Weights of a small GPT-style language model, trained from scratch on English Wikipedia: 4 heads of 64, 128M tokens.
MLP neurons of a small language model. Each row is named by its layer, matrix (up: input weights) and neuron, and shows model dimensions 32-223. Each number is 500 + 50 x the weight over its row's rms, rounded and kept within 0 to 999. Numbers have three digits each.
After each neuron's rows, "fires on" lists the tokens most often at its 100 highest values on Wikipedia text that the model never trained on. A number after a token or word is its count.

L2.up622:550444401484539502560515460432516441598471455588543517542481517503466473457536523522535528531501499593449559556607498501450442547475558499504424506425501446439586586472581482357519468579530542494464465514471489508491466467439599483493518574473542503473562460477476587433448475473443504460460513514454638492515490529499400498481499380518458499478540510530532597614416487580482516491460507475396401572520467492533427491522346559479506548464488470535451451467547484544505512578473439437444385470580579478494482531537501401527521445514615564481457455471524459476418498509529507506
fires on: "od" 97

L3.up117:461500505459382502510537488529463547437562435507542526512480548620479521518489510540554518463507449464552404570522430479508521505438505573490533451502537409568496495447496435468487560400564515468525371529541513388525399491521555509480493490566441434450480469557540472496436530562414423571431468481537516503542506476533486426475401479523487481515507540480428492526448472478503567543426474431490526416551474436555576545481629505540546487542474484467634455401547567506458504506491504439524453545545461631550484448516540543555516436425490493492508429506582508460499518593509511571
fires on: "1" 15, " 2019" 9, "9" 9, " 2017" 7, " 2018" 6, " 2014" 6

L5.up357:483518481532479527486562565572588538577440462526504480410550485504530440502449511533474432473461542408556476398538513522413408514458499553557548470438472459502566510543476550475489501501480578453462531402470456483530479363406602467428486512471514506396486526511601415489533416525511542401375516593416553497460533444488560513481538473483573580507488533521487515473584521455469496578468519522423480455486510526552462547432446467502466599536475533494492489555415607504510543497583542541482546526622564609494525564472520498532529552480476425511427445499455462504501461519524440522
fires on: " ne" 17, " where" 16, "E" 16, " me" 14, " e" 11, "ly" 7

L3.up895:501413551559391623515617536516523420472580567570444408524489395523486509516452518474487463526473502408449431602569465481440511529509499483472505459477523428474569595585478537422416481496501544541509574521554551431519462478583498498493511500513450459455507606580549482472615515526457467499426547508516468511410533516585522466546549558469528465430457494479470519466466437573548470560583525486467513524536507525484492514568433561573551532495485415572546448483551454442464490496415544411497509435456557552488424524500496506500472485444488489516471571492496513515529487454497533582
fires on: " Sc" 38, " sc" 38, " sh" 21

L8.up13:517429542489480514404536429433528454489439412458589536531524486409600482510461440531472548509442415548468450494532571432502487634628560476483561446483506549485410509514537470351491527500465504532497494522492502516452422462528539547527405490526482524415464501421479516559579504513533394450458577511446475442537511520519476461426471431496527445564437448470494522487508564571535530459463531504463511459495456534513547483578519504422496553502549487531570477529519555484507480554436555526526514434449564610456525431595543520542444514489496474490411499516437540547402441569527597575
fires on: "all" 28, "end" 12, "ind" 12, "ill" 6, "ay" 4

L2.up590:552485490592500527426422591484617483455452454453586483521472532504583521455459480523542556466571511515452470532579559514529513582462458530581561554442534490523489463538573477482474538469617482529526437428515536465638438548417476490445417455487543536475537454543503447455541460559486492498458562515480466479539482435594478526533546490477509456490426460528445488611518495455418530471399502545507467457467479560446501516508609465450550473510400514449613494493554503597604524460503485556504439504479530502411461512523386489415422482545576439393478483420448463524384516485577540460
fires on: " can" 36, "ight" 25, "all" 9, "em" 9, " may" 6, " ro" 4

L8.up83:458529584461426521518497499472479491512525534483517401455473439475484562440503444486605506443560562510451427475568460548495492613527528438466524493533524468479658512457544511411494480528634474517483499522536480531472431536518511567370507500488516562492505489404473524506542438487513482482494496556571576379460435434641547494454477525541542452490409533499449518596405496424556539565503534494499482541602476563456477520507532511551543539494483433474457563496453489518579513572536530438450497543501496539506411523559485416498476474554591394402587506489474496465532449561485492588
fires on: " b" 42, " (" 34, "-" 8, " B" 7

L9.up61:571500429498506489492486439510441505546542565479486452533572477514540448543491611441453483468444533492502587445391446522553502452410571477528638504462455481522549428530528517485568431567567555495479493529522524475505479506518488543442506471469519516564532532492543548513534466462418435468486494553510476509466412533507475428498470463418499452539529550524425462473545494493576432426523559513504552397510518575582507578467402567450439607570555488558486535399431426494455472447498455583514537529398495464543512494449606456453589495467537517510484529405526431565394448534507539612
fires on: " Y" 20, " H" 18, " y" 13, " I" 9, "y" 5, "is" 5

L3.up833:478402470488520555482544446485464525438425495610474535541405508636422453436475474489577495576600489572500459394546415479476412552466547503456395438508487407554575461412525512538550567491456521483480438531570547508421506482533496560478598524478489521508486431580497458543506637495484539528567503535493467484499497555494514481458487420504466429506509525567491446400577514624510508523422504536578565506486498497467508546551425492545498419564501477521496498464484496452542461470496484496463509581423526480499489436479403577514504489495471463493576485477473440498547371605514568489
fires on: "-" 73, " /" 6, "ulation" 4, " Country" 4

L2.up755:400496469581455522452423579523529506460444575460593471552466535514429494526567442537537368404581484442413454543556513487461477540497493579577535402432583507478578461571484465459533544467540531452492461498391541526463419535559586480464610459521534544469450489452567529560519495428480503491455536507536513501467478504469594444449464464434485390467457450524473493578485511585533543480510458470524544421540454503550532454504583428620485453587488468532499511486562471472455596548486551496540481569580463546538524416397510456540492512386518535514524486507598542507463473493444516501
fires on: "ast" 70, " 2017" 6, " 2014" 5, "resent" 4, " 2018" 4, " 2013" 4

L5.up345:581408448465492538453573459492481574433495538437471504551434569488459592569540461392423446518452440446492446532489439495533440501501481552452579505488508505565441541467473553493490480523479517498550549379468383445542473543554506461531536496522500509483542443581486424547423555537505533505512503444481460474493500470508534439519554530461439521535528447473544356481467493550504488511474515572466464530511573475426526565550522392561570522600541474445458528574464406531556486443580471534429429540569506521563526531537395420568479512469532545396550565475506454590506526440558495464
fires on: "ra" 11, "ar" 10, "x" 9, "w" 9, "ro" 8, " g" 8

L9.up184:575467536490475536503372452456608525524471535495465447413444435461530499499406539474462466488433503474491452496473508531537440490469567425500458488475586485405501571598438501481549510421494522529523452485500554581490506526553522526539467523440549494489363521483526496559391487600520480510573458553429440422521492517520449506497515575515440554570508547559498464527613454465586393497481474543562548529464551498464445459512491487624537547532524526480510470467523524422509489407439499545516492570541488564499517596496430415556516450554574495519515458501529556463614463565409452507
fires on: " s" 60, " E" 7, "==" 7, "iss" 6, "it" 5

L5.up218:474515490502461571524461534561547485435581543524509532485496500511497509584509464465546416596421510450452482508508588559422563530450476535557556500468450456543513447538433482507515480504484610462442515579520453516539498467506506646471537568425546498569545462461550427488501568433588480468451590474395535566485555487577470493541437431449455605519494438540551415523602426555484465528572474462400483452622483542518414503504473475565445541469404419578437571503461515459504424473516524416517554482475463613440440562506528496533550538496561491549555411488432520536501586507489455506
fires on: " rec" 23, " disc" 11, "ir" 9, " sh" 8, " 202" 8

L5.up487:526484447443537501511586493462509514432623553489618491555469532546541460482492494486463510547426549542456450550474507586498512587509560494505559545480461469501557557395469536538544603491526474426478427521475431440491470563447582571492474478430473497411501559596600530376539577554469496512458545587464519530545474543517518478500604415470502517527503565507388592459572512368398545520480537511514528418528420445516474444501546474440514373500510515482478412483577553577546519498536459561469460439536533523378521529519499493556523477502483449574470477478443520541420461559554522494
fires on: "em" 30, "'" 19, "'s" 13, " can" 5

L9.up603:431473487551465495420482614551573519524379471529507511523534539487413435462527377447462507492487515515508431615508592490502490438534489543539494434440505529507413497491534482422535577476538455493450506449509445519465586454520546501553523512431595492424416432497483379517477525438541450488574519488465502421505537604559493454472408458485571528584488529461520519477467519534523522491544538493447493515552453505478579581539469493505511524458530506463610440429517530567520506418475530539481619556509506485496469416453409579511519482572455515492562471464451472538477383589515502605
fires on: "ing" 24, "ed" 15, "," 7, "amed" 4

L2.up595:513557497513543448506505500510582472560570567497521556517410578467433492494468557522504476490540538485515479451585396445472499487514462423597498539461483490429416554606571393519423548458457494489461556448460536518543429439544452491496424473509525476514491517455476534564472561513456509522560465496523468555588565518550497547470537521453537497483437454472513570546557504524501460565429424534471416472553592511494512491440450472457515353539587443528502525478496446538511565492476401500460546524448428542447464455429483505433531544547480538566571524443423418570546544484471554536
fires on: " mov" 30, " trans" 22, "rans" 13, " vis" 11, " tra" 10, " add" 8

L9.up505:512517518573504430507523555526488452537534483603512495525541548504367558556473500419502578541518527437511520520535600451500590444549562504442450402506500349529486485495467523555536465531586423509524491509555458509528523411456532507419480575450459527513480545495457566450578536466634408488551494443552481447483454489487479502470520526562460423476491443424519481474572548440537522470511566585514464481436504618501474541526402454457469521491474424442561595502420435541537498446571539416479418515503497452594555494411482502491477485474484555557531591437412436514599558444430528587
fires on: ";" 41, " |" 32, " and" 6, "." 5, ");" 4

L8.up197:473506476442498578517525563597584486520489446555435524518497441542572471459482352451622488493525513481540520470393465432593493531456462480583516545389572518500491446528494580519493475472438483526595472493476521505498572573514578499440549492483469451489463538447471470447421370524412542486494585479403456418497539497511506477474500438457490494503476444421503492487515473471451496553510552605400524437495650502501562467441395454437455523491528510464552616552464536555529412496467524531475467496566587431457487518529528532581468553412599403538466558438530494475507483459518486511
fires on: " e" 35, " E" 24, "E" 9, "se" 6, "ed" 5, " ab" 5

L9.up8:526503552426569387577457483447490585581514451510527445496530537596605488450467535543552504512497515537548509463500539594554452460476426549547431511464482463470496490490507448414461467492563436506529497611535602412539505547493564594430508411464537412547499452507416563430542454526562446522451523551494467539541577478489544441649454449499439500464545536475477500445570475486532452496543495504543484608503535450429474534522449535466501441437535380487535570490484539477589434397501456455542499546496462546447450482584510416466428473461617440449490543480598434501506521549422532556
fires on: " R" 100

L9.up711:466506494490455519506531539530432465509569448516535409563464532393499376556475485572468445527559541485519570523489411531462534438454500467581522483465593438486551420524536504592570477513476446471450557527486513457461465508476479533545451525442487477497508611498513418546433518479539530501566568493476495484546554486525437496496463435430473468472424577462526460471506495621478562482483530422585533454491582566463453567499441492541584474530462476503477607456386390446578489500535370415469495448499476529459504508484457506557444580485489359592476485431530561511529565566511549585
fires on: "-" 36, ":" 12, "R" 10, "." 6, "G" 5, "'" 4

L9.up663:441624490545511488584520507486457491536646540404500495591555583533454476481524452451533584615438535489518535486495554544510484494551542523405599476436494564501540450538431546468454421487509376508478506521586468523450492481460488534431450517433497418464508573468460515484497467465575513546501425500538507479441547475425490430592510454504514466541508519364501507517500488510552557475589491553490445496525530444599628522554486489488489513425579449545557546459550462441512456500488544447500508506502504411428517558549454547567515386438522554426449532560468469562519404472460501556
fires on: " |" 52, ";" 15, " and" 9, "h" 6

L2.up575:436484489530533486603510525486509504530489485564637529570548451490435529423586558513497429592511528438343539590464513442558505466472522517527448540564501388425611612523488506437512480506549487604496494441452451457592464421536536502555482506494470613529504540488471557460474487531512498366364525505561485573508438541514500515486499534488449495427535411461531454502583473549483495492563495494501471554465435584504507459507415546441480517483523475515402469464423495475519522477535372471439542526541532486428492460446429545392545507434501537542579531456509447508444499451509440455
fires on: "od" 72, "ian" 23

L2.up714:532429422551520529489501523565441535507514522501514551412487468435553459490493503537560505458503459513458520529493475495536415468453545455503508485607627524448412542363563475491583401419486529608490435451462418497477420468519391448496460525493627493620456468491512523571428546548486499565521526508516508512547536574422534523524545472523426458453503489486446578437434467527457503502477480484494527502488546453511572470518469578549625557566434398483468495476456442511516529569530545542514532506510498544490419531592472500547523344434478451558489533470515474426506497440493545470
fires on: " Gu" 23, " gu" 23, " Lou" 17, " Phil" 13, " Val" 10, " Qu" 4

L8.up575:607450432450433509471603567472485443552577605497455477498623483418490452482518449505488467551520477627546486494476514497501491453405519448465531404516516550564569508551490501545575508563556507529444605409549467428508504545496507481507509433396556510521494483565550549478502448469444524489408386495477368454502555538523561533401489557487463505494432619520506495439506559520496433524498506473443582499496461604532444531532421638378515518571507536481415471421450572448472482484486583489441459505481474523496535481451531425371477522450506447507457568458518481502479514431496509492
fires on: " Y" 33, " y" 20, "ir" 8, "y" 7, " No" 4

L8.up608:631553584453508562618521560502466453594590588462435496403513394498593521483546435451472457564532533484516478420483449527540511562547547511532509523488468432456427563455486445397460523483530447525485575536477572384476469538543510597529498471421455586513476523554478544474543422488501408458487465541457402415459599521564533421478438547491532544483437534517462544505512490403490492594491538478536510512543571520389531451571519479503513461511472464498503514470493523491500450547439508505528413513472416440575468483453565512498518559575500476462569560466501493546597451502603452434
fires on: "-" 29, "on" 13, "v" 13, "ac" 10, " (" 6, "er" 4

L9.up401:456517561455518535420551547494491558504586517470527610508495506540493558532491490534446485496555493523430449461562488560515470475446480499565595462579642554481470500443508386499460516495420454551433588536470509544370496524559513526584527425510448497478475531492559498445478483516449517517472427505437450398432542553486542454440438501485446514500382396473579479394524456464491490502550554461467519533567610484493561497497471499504531460484493456466517603430546491563446538442537514522596491498573500566586461485462442463440532439410489414477567538537436476539425603507426585534
fires on: " M" 47, " p" 10, " her" 4, " his" 4

L3.up804:496460480608613474470483502468503425507520496454511411532430579503527508487486474560467462484416436471516524520462432480483485489505492521527563384433528512446449569512571487549548497608514463582563482541450502528535452544471463525556485486430445495463522453501501559495410471494418509496477429563521424569643562561403603557503515459465532493502496518431480467528449506387540554571533528553485400447501438549517540468534446459531540507601462465457500476477475438573460619475533488519453513545578633508429586493555503526479401461406497372543499570539515379435506554419513383437
fires on: "our" 14, "ie" 12, "ough" 10, "forman" 9, " epis" 9

L2.up484:477526530507566537485529430543533509551566531573546450477458538514496435468530496464489431469536496548490472444539525459489498558511517374567450432511474370468517413530574595600456517480441536436455523415393550470522592535566507449418505488525494519473567459486527533592423475495627463450516460513500520448502532542564477531444511539437614515533484417499511536479463482439504462604531469532489392414429512547544458494503530510628486480454565409522557463422476417477451511516556502468473538476524459575473540432471516516517585525480467530589524478544498457503516540610480459496
fires on: " found" 27, " ed" 16, " trans" 16, "rans" 14, " Ed" 10

L9.up144:420580524497455526475549552562483531537513555550511455524518438506535504510430404509436424491470551535504465513480497513523441404476493458513600498491560460436539534490489556590554525485500453482411545448570521505500456454448592602435485487505535491477489537549505541545515485564516410479476540554560537544496459586576468457477504466462431401473468439442533555491497466458525433531503455475546606442462528529533454525468426546407433457536515405518507500531526508469515617463514423456498444568554543477488417538653533444479540515386540610513460368566535569506491506485591617551
fires on: "on" 16, " sh" 15, " st" 11, "le" 9, ")" 7, " was" 6

L8.up284:427478391499528470379457479582476548473527522500597456499551541525492476551425440526539444474529427471493490516488490530536399486511444552447440473438465493580515491462532477523558503551479494445510441514435578374571519496558436509505534547447414572557528590556483484424435536554500476487519494578551538515489554500486462505574465406475502464529573456440504519381523522436586480546462483577498580582525566558481467560564502570495436521508586515463449561351584413506527582432456499460466581539451571479490462468575519434502471407516529561413530563444481504518537525550450546526
fires on: " l" 62, " L" 20, "l" 13, "L" 5

L9.up683:597592504463436409589576446508526508495424456472549430508512466517450386533484536575421458537518441505557466512483458539468550471449472551466543504360536447395518397524515584451518461488570390485426541519613460442434547510518465488531529513511495518518491456489436596502573506478431337520554539565426498492523567496431519529598526423528530535466493466493553412486542536560453544477529497449509545534517554533411564457558527492509558518451463533500468571523410504519551498415522497441492509590603570450530528475513541467537446543561471481578446478523474539603512478508552478492
fires on: "." 16, "ublic" 13, "R" 6, "any" 5, "al" 5, " and" 5

L8.up224:570649501428423466541576566460495350512469473509529522588542436537433546527496539486462616426516512615490483481501461481506554499498535559489407467492482483471437454583393499447494527436505521463500481464505569481537510463562615505565589524478458506517560490390515551464501581437479532443501517572400549558505556547579535541438521457489421546469532551411529471421502488534491480487458506493560460555411486409523565520452487543423462482535510429497460545541496478455585426463580557493426465488507480477483476462515505454560434467466518451509471534464512479553484472599591511485
fires on: " se" 31, " to" 17, "4" 6, " K" 5, "2" 5, " sp" 5

L9.up390:576510462437461565429502473503588389594513500575524559448492442496534541467503462402477490446512530471488492525394407473570529459463418506488512513483418450429529557603559455453519465409454472414527458516558555542465441458528469476599488598560574572545497529541573571437558476543458487431506429491468464392537479520576528560556523482456508435525572479440429515521498455416566539498521470457467458521488532489464512483574461526511513476506514548458478512545521535477565477631562456565449460529604469426526528500447541494534427511531479500509487462559472527499439420559573503514
fires on: "ing" 21, "ed" 15, "og" 9, " sy" 8, "ary" 4, " K" 4

L2.up434:493475405545487477545485557485464476518449479438457558575574432557457490398504480471515504501483489476417541482517474462476517444509542509459521520493546471458526642416490500470471483526535531562496433496537521519542523522366524500453529529554486515504663458486510531509545391447470557507496536495448546537443498481457478475427570514502565484449518567369575527444498550487417442492467484488474474497526516521538419473515497585493463527537582491444465432476428449523442470574485561502468417487531638518527492572451528513358445507469504463596466517398394554451486515522540348501
fires on: "id" 62, "od" 18, " Total" 10, "ode" 9

L9.up440:607522511453489429561440542445452515512482450507504491434530475465504482660529503531479449506470532460496509478491478403485522501506519426539485550419516478508532546533479572502552400394560420567490565452464487472444457538510567461530438431495525498487462460503457455588472508527548523413508506577416424482499482538542381475556465531355461513512450513589472476506562557559476545566467510579568528481506616499476506565431517439503522501606474545603471462561438539496461476500521483511450497471535513542529503526474491463474537443545551556486593455428548540583552489386582494428
fires on: "s" 19, " " 18, " s" 15, "it" 9, " a" 9, " sec" 5

L9.up260:496499438453414471520416462478537574522508549516572547634515537470456514593505550460516546474499434493536448487546439446486511512432547496429515468584504491597524548530472451486564494462441510430518549400488462554443468405488551550395540552491522441498449498511488433541490448455513559486492505514425593538491462405489538508535510551463439468479502565403456400460476463515582544529533459468433478525523537494468477520587480597597446459563446467519464574464545510417521578595528508568471559466472483456553523565560464583541457375515572466659555484585478415441469468580469482474
fires on: " s" 30, " de" 8, "ae" 7, "e" 6, " Ne" 4, "a" 4

L8.up54:490507468537480447502484535512428518490439569545429464549528495462523441466491544542464511516497591480423479531444441501539547433546476521484508513502573457527466562526482579475517548539480551487500435501426497467459441490534438589471493533473543447491488438466484513507478470487436515561469527510581627477460488467505497514509466453528524433496469446541523535510547569508640377503466517501608504476438481490421582481588445442502486394436514504543519498469524548441455540476489531437553326579543550396566550481555599421481504490539549557520434471464462564558583478495527493435
fires on: "s" 15, "as" 12, ")" 12, "le" 7, "les" 6, "en" 5

L2.up406:529548469413481529497471425479515514470496427470537507490558454506607610513451454530569374476502465491441485481500508478585470586568564452558484507442459491433470498439443562464519431582544550467521525554529432538470339509589626457551409472469490484510520607551572528567459575525527526446524591469499436531511516486429429496534511538480501484509483447452554467518478500527534518446547498519562371429497432413550494588452549514492589509500459447552477507528559505502585532464549473518523453477535420506452476538530515574532503463543494523486570450391437394531520474528483513453
fires on: "ri" 43, " Gen" 22, " gen" 12, " Cap" 11, " general" 4

L3.up861:528500578469428502573502469464498495457572350541535482536561547484546451573459533504483495526544533521504488460360498521588550554437532448520509509406518427464456519463474453483536469403445556502471589536448517449462458455549517638498489434501508391506501450539544467536435544407539488453556492530580502482582505494538405478464410611431409508430549571437463553546507477452493515576433497554501514477489504484600514446490580548558533465516402514490552466604566472416552529562524518554392495536463530568493458499561492527542468512499492499579493457555460513514574533526536510515
fires on: " res" 29, " ass" 15, " Res" 11, " S" 10, " Rep" 7, " Ass" 7

L8.up418:482483587357561540482500446487420533417500583461550498537511529513504545544432463426524513502581553461445505551499445581480501519540504568439477477491481492473541416479495513494572556533523570452501492473436558439485439508523554623478376464475416585556442549522496546506610557459499493414594562501542524532507600495466486555530435477457455467525477548526444447469523399487512493448427504523561455594513441529479576566483499524520515472560501519544415417499467293429552462494562506416513492509466549464499533440596549482410441496507452464506547497458488480505562460619513476563
fires on: " l" 12, " sp" 11, "p" 10, " L" 9, " d" 9, "-" 7

L8.up303:508587508469505488443421525556480434521491510453527488509487497476568533572509461481533476523496489584446582373513594562530512472446515458418551497475464448509598475534488439394581580561448496452462572498499467529509499471425544495516541585526532405558467526480519456537532502535530549494588556572514479498557419478434455479512438536499535376435575428582559571514439599515500546482348460460457416507530559500578468457434489542516496556533489490420528599379482440478543490551496525531505478487485559531535543450514505450562500448479498488506422484483556488466514408589464583485
fires on: " as" 12, "," 10, "e," 9, "if" 7, " As" 7, "amp" 6

L9.up452:516524463485514507442511568436539604443469441555520548519521489553486469452511454479461495512509506518483441564595529487495485512545457551546437481461450484537496526474527359426446531520529317508459580539493510505417497504491511518622488466427457561428503505492513504449512481506405449493512513560532409530534507504481398557532491493514473530497423510556588421504483534444507538472538503532544471605527479513500575444406541519509537584543479572473593441501531388463480437453526509474585487454487543504451437405498410567545629554503494458462524492442514466555409479458595614571
fires on: "," 27, "ated" 8, "." 8, " that" 7, "ed" 6

L9.up373:511430443394458582404533512442453415500509511503515409519493527571498459489468483563480511608483508603444505468522498520497639484456516443420515576516480436493608468539493552539523554559551524555470523400535583525437481490567574540540503464523515442539459444537521569444517512387492542416403490546466565561475505536516419442564556441486486535469490433448530489523564413496479535418498514502586518602498467441487565491471549617467503605453459451450575394540475528478415485456546552400557455476442438426492523470438534497508523543446485479501445549504510477554485540499504549581
fires on: "h" 36, " sp" 9, "q" 5

L2.up794:466477488489472574465482537466368555575671571527517445488466472482405558540459480484512500460455485475532487437487501476482448456477497431466515492527549625465435514447423543553484458526375563583475465562555446530423544518430475518463532448454464528506472515583466501561500481534496527635418556575468477527487522527508488559440450492445449468522486549491485544398531488501446484531569574514575543551488497515428506452569489499486609547425553469443412486520535527509458516502574492451462549518520467481445381483506540488513464479377458427536536510476536484477542473499549528469
fires on: " gu" 21, " Gu" 18, " his" 15, " her" 9, " Her" 7, " he" 7

L5.up177:493555477493486544429554484504542494447561562521451459433528421516576540535387433439503430541487455453486440475525523487432516531479492471499422444575434473463500492559515475406482496540520474540426564494512586463475537514529477461458444422506574441424547518492548487546529513502448459563454527545479484646520489546522438560493551516544515580482525551493502515478460394511573454538456415521520532563466485574459537529519416510431470474609464458569509466490535464450464488479582474468494523517542586526427444547533535474479483497441504502376433522628535493454515586465509581427
fires on: " st" 48, " sh" 12, " St" 9, "St" 8, " sc" 8, " rest" 5

L2.up806:411382453500548531482477464520520488511445506428570470519457551441552518578516501543467474485485505484467421493415429525413440542470519463483526508557467437392572471511506530549534525502483469458544558462456509522508480424542499558543593400553533420502482460511469380540497536423486508495572500561578523547461398386521563506567530499464481497534548535411592488541459497435551435446553568476498495602511596537539490524508442436602506453580453436458416510559493376416529500545526521529372465565531485496495571543499510541480528503420609524451554533499560409548494512488477513470
fires on: " de" 57, " s" 43

L9.up59:505397541486561482535562486506450569431496509452518449531547555424505593497438425479500572537523442471566456472481467517502472494472511471502525477528532553484535354393528479503435424463474558495492411418458520524532543502520578477541488441525576508454532571544458478481517560547508398539520401511476470471475495494527482489603561528525506505512464535544610496449530509481477449521502518543459587468491516604508433514513444496539491610614481508462480549495532429479551538501553481589460534433614518460453539477622421389599451495384560471480459565427449460517503476492457555376
fires on: "ro" 16, "ad" 11, " pro" 10, " Pro" 8, " ex" 6

L5.up576:504476434507545472392532469480501481499434522509466460438616421530567452485488512537420490630549496427490547531489572591483445462533490469508518489496417486468533492544489539515407495549562513526592574565519480440464473572483550515531444450406494567477453479574473464508569476475512407543466503553387441509486519505522517427457578553537593533500545467560503478478520421555538610487435522458486514486534475396377582569563541496495473504531445413494501409528593558405476442529435455535484486525413437544505505538470530520542603518528489395544560532450532443543609447531450549453
fires on: " h" 67, " sh" 14, "sh" 8

L2.up139:509495443538447440475526537440534478442553516534470524559517445469512624520459525531566428539455591517531503512454552481463612610553455506562476541478554460546535503481412577497545452535456576508577557506498504511444463504509523529507431421539475539540412529546551476600638458488487491506455569506493494584523470405429493450483467476427452393529577429469452469474567444522608525470379429554479401474531549507500567598463526456470525560423548403451475453553570512410505479459420441551510610489544428501534519483531468499442539525494482519515558464498517473493414443507522540519
fires on: " pl" 53, " Gen" 22, " gen" 12, " Afric" 7, " Kh" 6

L3.up442:508497526449518509472572496570505475495449548427445529545646562469474502560422487450414505457557532455478494461481513544503470498457500483538535516506566522566546506484485542475502558525506475501631428549467582521479450637435551448518373518480538428505489426538421520507496537448525488514532514474486394421421491443436519445423522498594526427547499506505540580418464501441537525534483566476432516504541491492488591471530540515542461474517461447516525523537524457539492516450473496429533462562507418514541599599560471472504485538514610452517543546378594454508417395475395522519
fires on: " h" 36, "^{" 17, " s" 12, "os" 9, " ==" 9

L2.up136:513459507514498526536537495436531438537456613596559427538443590419423505460466476496448501505441496558485525417481504434415401479478538534481515532472557578482505511523559423478510450512567476500543440489492445442531495557457450586526420536543442455494446584564536444435556454526544588449534516502424492533403530501450475560438460507536416412464622551530496495395452509469450566571466391490548476486563538428467565636494533598494530524497364459538572515477505484470521580570516508457441474428495455564459487513545504469473521461518454496518534546470508499524475549475509449492
fires on: "sc" 26, " no" 20, " so" 15, "sp" 12, " My" 10, " we" 8

L8.up156:507487515415523439461487500515480555414436566437459453426502505452471493455526526576559520505584417449525494430467571491576467434428491538417447444464582516499510503517570468436474497480576512444603422577478554507528495463583469496481434525455519560512498476530418596482439526512526516413529440467535575494551516468455485371502407525412525487560465540544488524387434478436562471580591507476590519570499541513465478496677418463462450497427546469467544603493525533506557470433534538474502525533537532539456383503573419482494413481462507489512518534526491575521547500531431556509
fires on: " R" 57, "l" 24, " L" 14

L8.up443:486556399497465499497569511497490535425467557522517432476522511483459569455461476460389523460467523543489585464543561482435581476478439497454501512650423471576517474528420424405486456577483496490495545538585433507513503413499516517581516572518541520412475542439480529478529492521501454400501560516516472535524453463442532465488494440478586540450478425447626583550559475560522540423566521451551449440440452541539526569500465597577459536487515562425538575447493473515521525477486546520608445510526541555504537510538507474621529622485401525501512458435508376472507457524551407524
fires on: "," 25, "e," 8, "ough" 8, " that" 7, " later" 6, " said" 5

L8.up425:410525547510569518497581557428572541412518447520528533541479462518476553536530471562378524403542540514510555490559422547519543502521457555501541421435524471471515548505431482445521450541565610440514532466466511595481487399590514579434494530527557484479481509499481476492498522579449465513522464438497474497522498418592536501534502454506578491479451440488544490515422429520561538456502510533503485396524514459467437481494466423505465487453646453490503522383508432490508476437488377477435529461469479449526508483535481406429497472562448461501570416398583488581605539375558548492
fires on: " d" 13, "rans" 12, "b" 8, "k" 7, " trans" 6, "ph" 6

L8.up487:522529534507413427538516499571399534547556458517573591559433440512545536438438443437497520491541455488528519543625576510509463510477393469468517497510609453560512423545548540442471557461576498536451526453540500438384472420419559416517497471473530522506487428553520434536516589554524467528486578500672543563491462546556502511525490511534467414456451500432500472479493479412455530449532498468538428488431476545452440435519537580482462483469481549501543486493578532516527520459512511529614507572500507540524482460491526585572452571373487469508538398540462513455406552550567401477
fires on: "1" 12, "on" 10, "le" 10, "es" 8, "en" 6, "om" 6

L9.up63:500547547494457445465405503539483504534530453550409503515455476536564513402505475492472446499588556484457483542515528378523494525535373507499540514451481514505508569546473466569506442474599503542544438492501515539524508407521529571532481578513498529536542454565417487474460521450501422440548399463373512448450462528476578570459547388407498454561593491464481490482535461566535542515527524507511541545485603392469568576542485642551566446546388559541550445528482523458432531580522464515507419462554501449493496577430535567501522567586513530517524506496419421500452419544498529492
fires on: "ul" 16, "\n" 14, "u" 13, "og" 11, "ing" 7, "f" 4

L2.up620:512447533399512401550501541464429435576455480481511453537508497524478385499446479492545472561458547484411493488514441517417385593564503518552570466522600440511519561437496483470442558459445535540440501454536449505446428476463599578491442535555490536513528484558484576506531458490472558493467661598538586579462560516488371488494464489426507512509496520538521501601574440485497423488390523508586506385487493529520525455521442563540564536539500558530495433493463474448534436538440489500434522494536551553532515499521501497471467495494487537495575443506575541495486457482513463480
fires on: "od" 77, " inc" 12, "ode" 5, "i" 4

L8.up433:484537494478511508563565607529571478560558443498526450510546526485530549409491399476405464517450556465554408494562528471431424484441533426510584524483496522406532488498549498492539568528465554545569529447583438478532519459538637495551499400460497456478457533525447504476432545491449450435496442480518478482489524503520520468529588527423407492383534486433638465483484543518595419475442497488490545422590544463415543485455527456525510553578409526527477574526444413465511494402534466378451445495538482512571509539602378601503547549473508503481578462474433560466540452525557539467
fires on: "w" 15, "ro" 14, "ad" 9, "ow" 8, "b" 8

L2.up616:575495473468524573544583469389535451496501531539488535529475557495494504546485537529492499561607447513532485490511408459414534538513528533504555426460555394481451476492606502465443460486396489480466583449481445463487407550434550480545524541471470435516520413482519506475537544453605491478495466488450471392528488545526481462462469520505465454554557541475653463533525484612508345541467465506494541426420449505536607539393574504614585541550417402444465357489526498480495462515483543456417449563533524543465465553507520539598575468559526432440501482484515490501488517511479554541
fires on: " res" 45, "S" 21, " ass" 12, " s" 12, " mar" 5